{"bias": "none", "tie_word_embeddings": false, "init_std_down": 0.0, "schedule": "wsd", "doc_mask": true}
MLP neurons of a small language model. Each row is named by its layer, matrix (up: input weights) and neuron, and shows model dimensions 128-255. Each number is 128 + 24 x the weight over its row's rms, rounded and kept within 0 to 255.
After each neuron's rows, "fires in" lists the words (lower case) most often at its 100 highest values on Wikipedia text that the model never trained on.

L3.up898 [123 137 144 100  89 166 105  95 113 140 155 111 172 124 142 126 167 152  95 116 153 128 152 190 130 143 156 156 144 150 142 127 136 134 119 123 101 118 103 180 156 128 126 101 120 138 166 111 145 174  87 124 162 163 123 141 163  83 105  65 156 152 175 143 102 131 135  89 141 103 134 102 109  94 139 116 119 128 106 132 110 119 134 112  88 149 137  89 130 102 164  78 116 111 113 121 114 155 162 148 108 122 153 115 118 142 133 143 112 126 115 150  90 120 175 104 111 159 166 144 136 136 151 131 100 152 121 135]
fires in: "president", "center", "become", "lieutenant", "federal"

L2.up658 [ 84 105 130 156 144 138 148 117  91 121 178 127 118 133 134 118 180 145 200  77 150 100 122 111 142 109 133 101 175 142 122 136 100 161 136 134 137 124 165 131 157  94 135 142 136 128 164  87 142 151 153 120 130 149 132 159 151 128 108 144 116 138  79 145 104 108 148  78 126 146 135 122 139 150  97  81 129 110 144 117 133 105 134  91 106 148 116 127 117 114 137 151 100 155 105  80 136 123 143 138 116 106 113 142 162 106 132 129 118 125 149  61  95 126  80 113 163 113 112 114 149 149 135 122 127 156 159 123]
fires in: "leseurre", "live", "area", "include"

L8.up589 [155 138  85 114  94 101  94 112 145 148 181 146 129 129 105 117 143 112 132 150 121  94  74 156  82 167 147 131 127 133 120 150 120 100 123 118 132 137 137 165 112 118 112 120 151 114 149 151 106 130 130 149 156 151  75 102 146 144 153 114 127 152 159 125 143 118 104  85 150 147  98 115 110 125 129 119 116 158  87 136  72 142 115 101 141  93  85 125 142 109 119 139  83 132 136  89  96 114 135 182  90 137 117 142 100 148 117 180 130 180 116 107 170 124 101 125 122  87 125 123 142 145 138 108 115 130 148 143]
fires in: "at", "of", "that", "features"

L3.up179 [159 115 146 132 122  93 144 139  96 122 140 113 147  84 129 148  89 122 141 124 120  99 150 101 126 154 164 105 133 127 137 123 161 119  90 169 108 145 119  99 117 187 103 136 141 130 134 166 119 118 159 131 138 110 156 141 163  86 119  92 137 123  90 130 157 166 124 142 116  84 138 165 122 111 112 134 108  85 138 141 179 126 137 175 118 130 135 141 131 102 134  98  87 148 159 110 144 110 185 115 120 123 123 123 132 105 145 114 110 133 150 128 138 108 133 159 100 153 105 155 118 117 118  94 102 104 119 143]
fires in: "until", "international", "virginia", "vice", "vantaa"

L2.up286 [114 129 136 122 131 107 142 106 182 110 143  94 124 147 151 111  89 144 112  94 112 141 119 126 128 139 137 150 139 140 115  97 107 147 120 146 172 156 114 121 161 111 147 126 154 181 109 142 110 148 129 134 118 138 119 107 102  99 176 133 156 129 108 102 173 113 146 135 169 119  83 138 129 114 104 152 136 159 141 137  83  60 121  95 128  96 134 138 122 124  77 145 135 142 161  97  79 120 143  74 146 158 124 114 162 148 118 112 127 116 121  89 140 152 164 150 123 119 173 102 176 173 124 165 102 101 140 112]
fires in: "it", "same", "surname"

L3.up781 [133 126 125 143 146  96 117 146 148 128 138 114 133  78 116  95 141  95 106 124 141 163 132 120 101 152 122 140 140 134 100 138 115 146 136 124  86 106 107 124 153 171 151 172 140 114 111 131 121 120 121  79  95 101 155 149 166 129 139 146 120 112 132 113 147  80 158 159 131 174 100 132 101 131 121 153 101 145 143  96  92 117 131 145 163 159 135 177 162  76 193 126 141 109 182 134 150 136 117 118 178 128 119 137 103 163 151  94 100 113 121 108 135 155 111 118 104 101 111 105 142 103 106 127  88 135 107 156]
fires in: "votes", "more", "million", "victory", "named"

L5.up633 [126 104 144 160 135 128 155 126 101 170  96 111 178 103 155 158 119 158 137 140 116 148 135 105 180 156  96  73 116 124 136 132 148 135  77 122 125 113 132 141 155 118 185  91 150 143 149 170 135 141 111  96 113 113 100  62 143 120 105 127 129 140 115  83 119 128 148 155 110 135  99 147 125 151 140 116  71  99 107 124 124 167 126 142 100 100 127 126 128 118 118 126 138 157 102 131 116  95 118 151 138 138 145 103 169 152 138 108 155 112 108 153 108 110 128 144 146 127 119 116 178 139  95 114 130  75 169 110]
fires in: "of", "nominated", "joined", "graduated", "representing", "for"

L3.up215 [155 119 120  90 166 127 124 111 128 144 136 134  73 188 155 124 133 183 159  58  85 137 119 100 137 163 156 148 131 125 113 128  96 154 125 121  86 145 127 102 136 128 126 115 117  92 150 120 126 173 134 114 132 108 127  89  81 119 130 146 144 109 150  95  90 129  97  82  91  99 161 134  91 123  76 124 138 133 159 126 114 136 106 156 158 147 182 154 132 133 113 129 114 160 139 121  95 107 131 143 142 157 156 163 132 123 114 149 133 141 151 117 128 136 171  97 109 150 119 170 138 124 120 121 125 177 131 102]
fires in: "of", "country", "county", "daily", "mountain"

L3.up816 [ 75 160 125 127 135 134 136 145 148 120 129 101  99 121 119 118  93  72 136  96 136 113 168 151 169 124 157 156 130 143 118 126 156 153 135 108 136 137 118 130 112 135 129 124 135 176 134 134  99 182 153 113 152 132 105 122 109 109  96 168  91 132  94  71 153 146 103 175  97 166 115 105  82 163  88 150 102 101 145 170 104 162 150  95 109  95 146 121 138 177 125 122 111 115 131 123 133 143 106 119 136 134 124 136 120 201 118 108 142 118 167  87 136 127 135 130 123  93 135 158 113 163 154 141 107 123 145 142]
fires in: "new", "chinese", "writer", "ring", "painter"

L7.up956 [ 63 118  82 110 142 111  98 109 136 137 117 147  90 108 148 138 109 178 101 127 128 177 112  93 134  92 148 113 133 115 134 153 144 116 157 117 177 140 100 137 106 134  99 108 148 131 107 108  91 132 100 169 133 122 148 110  81 170 108 116  74 133 111 140 138 136 136 135 134  98 108 151 154  92 152 139 128  85 111 139 133 146 124 127 185 107 150 141 128 121 141 150 135  97 107 157 130 122 132 124 120 133  81 157 122 139 151 163 132  48 100 151  88 144 150 101 171 124 115 138  98 148 123 131 111  75 159 136]
fires in: "the", "s", "his", "despite", "emperor", "own"

L7.up91 [149 104 107 172 118 186 146  69 142 140 125  78 127 147 120 136 126 158 144 127 131 124 122  75 133 114 152 126 142 130 102 149 142 129 124 114  89 137  93 166 123 106  92 107 108 112 129 121 165 124 114 151 141 144 115 111 170 117 162 168 157 160 145 111 114 109 161 102 139 163 110  84 161 113 131 162 140  94  78 132 135 130 170 131 145 137  94 111 123 151 149 119 132  99 107  96  93 144 105 131 120  84 152 144 110 140 118 111 155 139 164 124 133 145 146 111 164 134  93 120 134 119 128 113  97 188 145 119]
fires in: "of", "description", "design", "similar"

L5.up363 [121  93 108 117 178 147 144 170  94 140 181 123  93 119 111 154 111 113 146 145 102 117 149 149  72 113 169 163 100 137 135 123 167 112  99 123 121 151 120 105  77 170 139  90 111  85 100 118 120 149 136 138 158  77 116 132 151 137 146 102 145 158 182  90 138 134 119 156 110 112 124 143  88 111 126 147  50 136 133 157 102 172  96 130 145 143 114 130 168  96 106 107 135  69 116 120 151  98 140 133 176 145 131 127 122 124 167 118 117 149  94 164 135 129 105 136 157 160 116 125 103 105 100 110 109 142 156 165]
fires in: "of", "put", "before", "by", "colorado", "debut"

L11.up180 [109 137 143  63 147 159 105 116 163 122 124 146 159 150 157 150 121 149 168 104 158 125 140 123 109  91 134  80  98 122 103 109 136 123 117 137 148 126 118 107 178  70 120 115 129 109  99 110 165 131 119 168 135 114 180  84  96 138 136 101 154 130 134 126 127 120 160 103 151 116  63 141 158 155 111 113 107 143 130 123 117 139 152 167 127  97 140 157 145 120 138  84 149 163 121  84 112 160 139 139  92 143  83  99 176 115 111 150 113 111 156 119 143 116 167 109 104 124 123  71 146 157 140 168 112 155 132 182]
fires in: "the", "to", "by", "each"

L3.up338 [122 153 147 166 148 131 138  91 112 144  85  93 129 192 110 128 124 127 124  65 140  99 144 156 127 155 160 154  69 142 152 154 163 144 137 143  96 137  97 135 160 110 115  99 106 120 137 124 102 121 136 158 143 162 109 104 140 128  89 136 154 141 150 134 170 135 124 138 107 121 104  85 153 121 154 126 162 113 108 115 144 123 174 123 166 119 101 158  94 113 158 161 131 108 107 107 131 125 107 179 140 122 164 141 110  72 118 142  95 147  93 116 158 119 146 152 123 142 133  61 163 110  99 144 129  93 119 116]
fires in: "same", "on", "from", "served", "remained", "worked"

L8.up635 [ 98 112  93 169 160 158 161 104 170 125 161 142 102 148 122 153  91 105 108 143 149 131 105 106  97 127 151 117 101 108 129 137 107 102 111 108  67 119 147 112 112 134 125 161 101 105 126 137 137 143 155 110 168 139 114 100 150 125 118 135 108 136 179 134 110 156 153 165 113 168  98 110  74 123 154  96 114 124 134 145 134 142 148 145 122 136 179 156 147 133 105 106 120 159 125 110  99 159 120 130 126  70  79  99 130 125 105 116 163 118 120 139 126 136  99 126 128 106 134 121 107  96 178  80 106 146 103 133]
fires in: "in", "of", "from", "income"

L3.up398 [147 122 127 147 128  80 127 154 109 118 125 101 127 132 100  99 149  91 156 134 152 153 144  60 128 152 132 165 167 186 115 105 127 118 119 130 130 120 141 135 136 146 154 140 123 100 183 154 126  82 133 128 130 126 158 158 135 136 143 106 146 125  90 101 148  82 136 124 119 123 137  78 153  98 112  93 155 136 113 105 134 147 164 122 129 131 135 104 115 122 111 102 164 134 125 179 122 126 139 129 191 123 169 118  65  97 138 150 120 112 104 155 125 115 133 116 108 122 138 110 170  92 106 138 157 145 126 132]
fires in: "under", "along", "on", "million", "located", "billion"

L3.up828 [144 141 139 167 116 107 125 146 222 105 125 110  98 120 141 143 123 143 151 132 138 122 159 108 116  99 118 113 107 179 117 132 137  99  84 126 110 162 159 126 126  84 152 110 129 128  92 139 165 148 113 126 162 127 135 111  82 158 141 126 102 148 105 159  63 148 119 126 128 120 125 126 175 109 113 149 130 135 153 122 115 109 137 119 104  93 150 118 121 103 140 119 115 169 120 105 140 119 145 165 144  81 143 120 152 118 118 158 156 143 175 119 179  82 117 123 170  81 109 121 133 160 104 177 121 113  99 106]
fires in: "where", "also", "wrote", "southern", "which", "coulomb"

L3.up472 [123 106 153 139 128 128 156 155 115  69 176 126 112 142 124 129 143 156 153 127 129 117 113 118 100 128  98 108 158 123 104 134 101 122 142 114 133 139 140 133 169 126  96  89 137 128 113 142 174 136 115 165 115 131 135 156 128 151 118 115 131 136 142 108 125 137 112 131 105 122 163 101 142 173  98 125  97 129 139 178 129 130 122 138 192 128 160 146 141 108 131 196 149 145 121 135 136 135 133 111 129 149 147 107 141 111 130 139 104 112 115 105 124 108 135 111 110 133 130  65 162 121 159 121 114 111  99 133]
fires in: "they", "married", "however", "although", "mathematics", "carried"

L5.up431 [119 146  92 169 100 107 147 129 146 159 175 112 109 185 117  68 124 162 178 130 149 105 105 174 130 134 102 113 122 118 174 126 153  89 113 130 104 122 128  90 134  78 159 149 140 158 122 118  99 123 146 104 130 162 101 101 132 134 141 130 139 130  95 166  98 108 153 174 113 171 125 157 131 140 128 141 119 173 101 120 128 106 144 136 128 131 102 135 128 103 112 110 139 115 115  89 141 157 136 109 131 109 125  85 115 129 146 181  65 126 111 154 143 123  60 103 154 125 131 120  86 130 135 136 109 155  86 131]
fires in: "best", "of", "athletics", "year", "master", "game"

L7.up835 [135 101 145 124 127 143 165 152 136 144 111 114 119 113 114  99 136 116 142 141  76 131 103 141 100 127 125 148 120 129 158 121 165  88 123 121  80 113 119 119 124 143 153 156 188 156 126  91 146 129 139 107 132 142  95 132 149 103  92 106 110 112 129 122 140 164 145 121 143 185 125 125 108  95  95 138 156 138 155 101 173 154 150 136 110 110 161 126 157 151  67  76 117  93  93 120 117 141 153 120 105  92  95 175 139 138 148  93 104 138 124 133 116 115 112 125 103 139 119 111 177 107 102 173 162 134 117 123]
fires in: "of", "until", "programme", "program", "programmes", "programs"

L3.up598 [138 122 147 150 120 149 154 110  85 139 131  99 159 144 150 117 103 133 116 152  96 100 143 146 135 133 119 133 160 150 131 134 163 141 173 126 130 166 140 135 134 104 104 147 130 161 148 141 151 153 148 178 131  86  96 165 131 103 135 149 149 138 122 142 128 120 116 174 136 134 104 132 144 159 178 132 125 101 146 137  99 130 140 179 112 141 125 123 127 105 112  93 126 132 141 186 172 105 112 108 129 132 122 132 124 111 122 151 121 110 141 134 123 125 111 110 107 106 105  87 146 147 119 156 125 164 116 146]
fires in: "of", "than", "day", "total"

L2.up744 [147 133 109  88 100  88 121  95 127 149 126 110 144 160 101  91 124 150 181 130 102 111 152  68 165 151 136  93  99 150 119 115 143 139 155 116 118 123 143 116 117  99 101 102 116  98 129 116 115 107 126 153  83 142 146 124 173 131 102 127 122 135 128 178 106 112 121 112 149 170 108 131 123 152 162 121 113 145 133 161 152 106  85 143 137 135 141 152 126 156 113 103  87 132 122 141 151  99 105 142  94 129 165 102 111 121 128 124 134 183  94 142 145 127 121 128 139 127 181  82 146 124 114  99 137 132 135 119]
fires in: "off", "officer", "office", "official", "officially", "officers"

L8.up1013 [120 162 117 120 117 164 132  87 117 118  84 124 120 130 133 105 123 141 113 106 174 138 144 139 118  96 119 173  98 100 132 165 115 116 124 103 168 116 112 132 129 156 132 136 105 125 145 185 128 139 127 131 133 122 139 155 114 153 126 116 131 130  86 105 120 137 148 127 136 132 145 162 114 146 141 169 115  76 116 107 120 128 104 127 156 123 129  91 168 148 138 120 135 124 127 110 122 115  78  81 137 116 137 110 158  84 118 134 103 141 132  99 137 154 151 142 113 126 124 135 123 173 103 158 113 140 125 117]
fires in: "the", "previously", "its"

L8.up580 [ 97 146 171 106 145  81 181 147 108 130 110 170  86 134 104 171  93  91 105 127 107 145 138 104 127 101 133 174 108 125  93 131 128 112 156 167 126 164 127 152 152 191 114 134 162  95 143  88 132 141 129 132 164 108 122  97 169 146 137 132 147 168 146 174 122 114 131 142 176 106 106 115 153 109 106 106 110 120 164  89 132 139 128 164  84 135 117 144 170 133 115  85 100  74 129 133 119 122 132 101 124 153 108 121 105 123 125 112 169 136 149 106 135 109 113 116 112 112  98 142 144 150 142 119 102 119 136 174]
fires in: "since", "from", "ave", "of", "vocals"

L3.up740 [122 107  83 170 140 147 100 141 109 142 101 161 131 148 131 111 134 128  86  81 135 121 101 115 134 139  94 132 175 142 116 147 108 122  97 109 131 150  62 136 102 143 124 120 115 140 122 165 145 102  94  71 128 158 115 123 133 173 101 101 147 122 119 118  97 107 138 143 148 160 122 108 121 127 111 147 136 153 134 117 140  96  68 129 164 118 118 148 101 138 125 109 168 118 164 109  86 168 122 112  65 110 166 139 117 151 123 123 126 148 150 167 139 142 122  99 108 157 107  81 158 118 116 103  89 101 173 135]
fires in: "space", "former", "european", "league", "spanish", "europe"

L2.up525 [140 116 108 166 163  86 155 118 142 155  99 114 167 141 105 155 100 133 138 105 151 104 124 119 123 141 158 121 118 160 142 140 176 128  99 150 148 135 120 113 156  83 143 140  95 131 165 107 111 119  87 147 184 114 152 129 112 122 148 130 124 119 154 159 139 146 124 109 126 170 143 143 125 173 117 129 131 124  74 127 127 128 100 123 120 128 146  96 168 137 108 112 155 128 141 123 119 102 146 167 143 104 127 140 119 134  95  97  77 128  99 119 159  97 132 116  86 111 145 142 141 167  81 151 112  99 107 146]
fires in: "india", "independent", "all", "industrial", "indian"

L11.up945 [130 134 111 151 150 127 129 135  64 175 164  99 132 102 150 124  93 100 142 124 127 142 123 140 106 134 154 135 140  98 129 118 137 121 151 106 123  96 132 147 106  95 114  90 165 144 127 124 128 161 159 112 150 119  93 172 114 136 151 130 127 125 110 119  98 105 155 128 137 115 108 130 143 123 150 102 171 163 142 117  95 150 131 156 149 131 100 159 180 139 107 103 154 140 152 101 111 150 111 126  93 135 145 116 115 114 140 146 179 143 145  90 151 164 130 147 192  65 129 133 118 134 145  96 120 136 124 125]
fires in: "in", "to", "moved", "town", "from"

L8.up563 [132 120 155 140 106 124 122  88  77 146 132 145 106 157  83 163 132 149 146 146 128 117 108 165 144  75 142 162 145 134 128 134 120 108 153 125 141 141 122 138 175 134  91 144 139 188 131  83 117 181 157  86 148 142 125 131 117 115  89 124  97 101  95 153 121  91  99 153 183 156 126 104 158 113 132 128  91 125 152 126 124 146 103  97 145  98 135 168 184 130 158 116  86 148  87 123 144 162 148 127 123  76 125 141 132 154 114 101 121 149 145 143 104 142  88 105 146 142 141 121 158 116 144 138 143 115 161 130]
fires in: "was", "well", "later", "first", "known"

L11.up574 [ 93 154 135 188 136  78 127 117 131 134 166 136 170 142 108 145 133 145 170 113 109  92 157 121 146 130 133 104 114 112 164 161 122 114 117 117 132 124 126  87 153 136 128 140  78 122 152 102 120 120 123 108 118 119 103 133 151 119 161 104 145 187 129 111 114 106 107 139 106 153 158 143 118 134 146 114 128  89 161 151  97 144 131 135 156 121 116  90 132 131  77 112 139 124 138 125  99  99 189 149 118 138 132 138 133 113 140  99 108 116 122 112 125 170  94 133 143  92 145 100 102 108 128 120 102 161 134 112]
fires in: "with", "from", "by", "and", "of"

L2.up641 [140 145 158 156 134 138 107 139 152 145 124 141 162 138 142  75 128 127 155 127 141 100 110 137 107 141 132  84 118 114 145 147 120  93 119 116 125 158 148 156 124 144 147 125 108 145 143  91 122  89 124  94 106 151 117 126 147 126  84 138 152 145 118 136  93 117 111 135 169 132 145 121 156 151 127 114 128 131 146 165 137 135 153 175 103 138 164 114  90 165 128  79 119 112 149 149 137 145 145  99 130 160 134 150  86  96 109 152  93 136 113  97 137 161 134 132 145 171 138  77 126 137 182 109 114 130 159 111]
fires in: "in", "off", "officially", "office", "official", "officers"

L2.up428 [134 137 163 128 114 117 126 143 130 145 138 124 152 115 121 154 118 149 144 131 136 114 126 104  87 133 142 109 161 154 130 154 100 114 129 155 131 143 163 125 167 140 134 135 101  96  85 131 161 177  81 110 153 110 130 152  95 122 100 116 172 107 119 125 101 116  93 102 152  72  70 107 148  81 117 122 113 173 103 128 135 134 122 159 128 139 154 162 157 115 121  97  90 159 141 121 153 110 122 164 125  77  59 114 147 124 139 100 153 146 147 152 118 158 112 142 156 120 159 146 167 126  72 161 107 143 178 139]
fires in: "also", "surname", "including"

L8.up338 [154 137 129 121 172 118 130 143 136 167 159 131 138 157 112  90 149 137 168 129  86 137 145 106 121  91 155 102 119 111 115  88 116 124 151 102 200 169 128  93 123 114 149 126 148  68 166 124 113 163 170 125 150 173 168 135 122 126 204 129 102 131  79 123 141 117 116 134 120 152 138 113 128 140 111 116 100 141 123 134  78 162  82  81 105 143 120 182 125 160 119 101 104 121 128 117  96 122  97 131 109 124 117 150 111 107 110 128 145 142 119 112 133 108 142 132 146 132 114 100 158 125 110 128 170 141 141 132]
fires in: "in", "of", "record", "genus", "age"

L3.up661 [151 166 113 159 166 133  88 121 120 166 122 121 135 115 119 138 145 156 144 117 108  98 163 135 169  86 120 127 107 105 129 148 146 124  90 110 157 121 126 144 100 128 172 112 198 126 139  88 108 170 116 118  87 149  85 140 107 157 119  83 132 169 164 156  94 124  93 170 124 124 139 120 168 146 150 168 116 120 118  85  74 145 100 140 122 127  87 145 118 160 139 121 113 137 115  66 148 111 129 127 130 154 135 106 128 129 147 158  88 127 136  67 135  83  69 131 108 114  77 161 123 106 158 117 178 139 114 151]
fires in: "several", "southern", "santa", "size", "soul", "section"

L12.up874 [126 104 134 106 140 106 151  99 120 146 120 115 117 151 149 157 118 141 154 185 128 182 132  76 129 101 152  91 122 114 123 106 122 124 130 205 176 133 107 155  91 136 175 119 141 123 113  94 148 144 108 151 103  85 150 125 121 107 123 157  86 134 115 126 151 143 176 128 143 141 107 103 139 115 169 111 111 139 104 115 131 130  94 146 162 100 151 157 163 142 131 131 105 139  96 111 110 114 151  95  97 156 145 128 123 137 150 123 137 163 126 137 128 157 126 117 135 155 121 119 143 125  80 103 137  96 121 101]
fires in: "the", "born", "time", "total", "milwaukee", "date"

L11.up289 [101  95 102 128 131 126 179 144 152 107 102 127 124 122  74 151 116  93  76 132 118 134 118  80 158 103 173 117 128 117 134 131 107 114 128 108  92 140 141 108 110 160 110 156 124 155  88 122 176 105 142 131 149 140 158 171 168 138 121 129 116 125 127 112 121 103 150 111 118 117 145 126 139 105 150 118 121 118 154 113 130 122 122 145 133  77  91 139 113 104 122 111  91  96 150 100  99 105 118 134  73  99 144 121 184 139 168 172 130 137 163 125 122 141  88 166 140 154 162 151 166 133 146 105 124  97  97 105]
fires in: "a"

L6.up523 [124 135 122 113 123 153 122 100 139 136 140 145 132 111 126 148 120  83 130 116 174 117 120 114 142 108 141 113 136 150 144 137 111 132 146 132 128 143 127  80 104 109  83 130 148  88 142 114 133 130 106 154 177  99 123  86 158 142 160 123  95 102 118 103 100 166 146 162 154 126 146 130  63 129 110 128 110 109 131 115  89 125  94 124 136 151 140 130 145 134 139 130 141 151 130 128 105 106  91  66 104 110  95 112 139  98 110 138 125 131 121 112 156 155 120  89 131 181 100 111 120 154 105 104 153  92 141 125]
fires in: "the", "anti", "considered", "crni", "s"

L6.up439 [115 143 112 146 105 157  80 116 133 158 149 168 114  98 154 108 122 144 113  91 128 141 149 119  93  39 143 138 124 110 136 159 109 193 166 132 132 113 126 103 116 126 152 110 154 130 121 140 153 142  80 126 117 128 137  91 131 125 169 167 120  98  83 119 123 156 143 140 169 119  87 162 146 135 156 109 131 130 167  92 130 122 153 122 148 153 102 138 174 137 102  72 137 107 118 110 112 104 161  98  89 109 115 143 110 158 136 123 157  95 138 127 124 131  98 127 136 145 139 139 135  79 140 128 148 101 160  92]
fires in: "the"

L6.up15 [138 100 129 144 126 166 165 105 132 126 125 102 142 143 169 126 124 148 149 152 100 130 126 124 157 114 122 152 149 137 162  91 124  90 178 142 132 155 120 142 106 157 169 123 110 163  84 131 127 139 164  91  96 114 123 137 130 149 115 119  74  78 109 155 166 113 161 126 126 139  92 144 142 109 125 110 145 156 123 110 136 147 169 140 109  90  97 150 105 114 138 120 159 126 128 121  59 139 148 124 109 151 131 173 138 142 100 155 125 157 103 116 120 121 103 140 139 102 130 147 178 106 181 118 142 134 109 115]
fires in: "that", "following", "same", "title", "single", "singles"

L2.up324 [125 114 102 110 145 123 143 120  91 148 116 137 134 143 184  79 163 144 103 131 141 109 145 124 102 160 165 123 143 136 119 144 119  77 133 139 107 128 143 148 138 122 133  79 126  76 119 137 141 122 118 113 115 126  99 134 133 138 174 120 136 100 154  69 115 142 103 107 122 143 129 123 106 145 165 142 163 164 122 165 180 165  91 112 113 128 137 132 121 106 134 193 121 134  96 142 119 123  90 121 147 118 115 141  68 127 162 169 149  78  99  90 135 144 143 124 141 197  86 114 126 136 150 158 149 149 130 168]
fires in: "baseball", "old", "currently", "current", "older", "told"

L11.up627 [105 152 185 105 101 103  99 133 137 130 107 154 167 136 155 132 166 134 145 133 124  92 119 152 106 133 151 143 155 127  80  91 138 110 147 107 137 100 140 139 109 135 123 162 131  90 113 153 159 150  93  88 133 182 106 119 133 126 133 133 161 155 114 121 104  82 124 126 139 133 116 125 164 162  88 141 140 130 141 154 134 152 176  90 137 143  76 147 140 132 128 144  92 147 142 124 119 141 113  98 121 139 120 161 168  83 145 111 130 114 128 112 104 137 104 126 107 115  99 134 164 151 138 111 150 164  87 100]
fires in: "leseurre", "gourdou", "dumerili"

L3.up777 [146  93 177 114 150 130 145 121 143 162 115 132 111 160 127 113 137 150 139 139 136 109 199 174 102 112 137 138 118 101 184 141  81 161 151 108 125 109 109 157 109 111 159 146 169 133  90 107 135 173 158  98 128 114 154  88 152 106 139 150  99 113 171  74 124 120 140 122 118 122 114  95 117 133 168 156 126 102 118 130 121 165 133  90 114 125 119 112 132 135 129  94 106  76 149 122 138 115 117 134 149 140 144 124 107 135  92 167 144 148 120 141 149 116 158 129 119 142 136 162 154 102 112 150 188 145 191 168]
fires in: "college", "of", "kensington", "hospital", "columbia", "daily"

L7.up371 [107 131 115 108 110 122 115 116 151 109 113 132  64 143 125 109 115 157 141 100 140 122 134 144 127 149 144 106 129 126  86 109 113 133 130 128 158 146 104 164 129 102 106 149 139 151 141 132  98 110 139  95 142 126 119  99 130 133 160 147 176 166 159 175 138 104 102 157 139 133 101 102 137 128 157 171 126 117 144  90  98 139 141 158 113 151 178 111 104 142  99 124 112 124 196 113 123 122 125 156 133 135 142 162 123 132 129 137 158 133 137 100 115 158  97 119 117 108  81 116 141 122 133 114 148 122 140 152]
fires in: "that", "of", "44"

L2.up422 [128 120 150 114 107 145 130 165 145 122 173 117 123 133  96 113 102 128 100 124 156 160 130 117 146 139 135 119  91 115 178  80 158 130 123 128 173 177  83 125 109 164  99 138 107 135 124 121 150  95 138  76 162  79 163 100 135 150 141  77 139 146 161  81 157 130 134 130 147 132 119  86  95 115 118 113  94 162 132 148 112 107 100 101 169 162 127 140 120 128 134 130 116 156 100 143 113 133 132 105 120 138 101 148 176 107 142 168 112 153 165  91  74 175 152 125 132 121 137 117 147 111 112 128 121 132 131 136]
fires in: "it", "based", "century", "station", "brazil"

L7.up825 [ 99 156 131  89 142 171 147 178 124 124  85 113 130 146 157 115 150  98 117 132 145 125 153 104 134 125 165 130 120 170 100 122 154 131 137 116 103 109  91 124 109 146 152 104 151 144  83 147 166 130 148 125 123 123 122 126 129 134 117 141 135 119  92 128 125 147 145 164 108 149 110 116 105 118 134 124 135 111 141 109 154 180 136 125 129  88 114  98 123 121 105 117 134 119 116 134 150 127 103 152 122  99 154  98  87  93 141 146 153  74  89 115 165 150  69 155 143 160 145 165 166 123 118 100 157  95 108 151]
fires in: "a", "his", "secn", "s"

L5.up239 [147 156  95 151 175 139 134  98 137 123 137 100 117 136 129 107 122 124 116 103 140 126 141 131  69 120 153  96 152 132 120  78 134  85 145 112 130 146 144 126 121 128 201 141  96 119 126 112 148 102 136 124 161 164 153 183 124 137 142  92 154 124 103 144 113 122 160 157 135 131 143  84 104 121 123 143 153 113 118 157 206 128 109 153 174 128 140 115 117  87 139  67 185 139 164  74 122 124 129 171 134 115 122  78 180  81 117 112 101 106 112 110 119 106 156 151 166 135  91  90 138  95 101 119 150 105 114 145]
fires in: "best", "of", "cast", "baseball", "outstanding", "record"

L3.up1005 [126 160 143 127 155 148 104 115 152  57 134 130 148 152 111 108 133 122 124 133 132 125 135 107 132 142 161 103 136 122  85 115 129 115  79 141 123 136 113 112 156 127 166 116 143 144 160 132 127  75 124 157 127 156 134 107 116 124  90 133 159  90  93 124  78  96 155 118 156  97 148 100 146 150 147 129 152 118 120 159 110 160 118 143 144 147 103 142 139 126 136 170 147 134 151 136 147  90 129 134 115 101 151 124 136 114 155 165 156 112 141  84 131 111 121 123 127 158 110 153 154 129 168 158 140 145 135 124]
fires in: "support", "million", "coyote", "then", "billion", "bioinformatics"

L7.up857 [100  99 130 101 105 147 140 119 170 112  92  71 112  82 135 136  94 108 141  77 117 155 151 127 107 122 147 152 121 114 110 138 116 156 149 145 116  83 145  91  94  98 122 133 130 119 116 157 126 103 178 151 102 112 108 172 133  96 122 163 110  97 155 106 150 132 123 143 168 153 153 134 159  97 114 154 110  85 134 159 119 175 142 105 117 142 121 129 100  78 169 177 115 117 142 135 106 135 120 143 119 106 112 141 126 136 107 124 176 137 111 105 135 110 138 107 127  90 117 104 193 160 107 101  94 143 153 150]
fires in: "also", "appeared", "always", "who"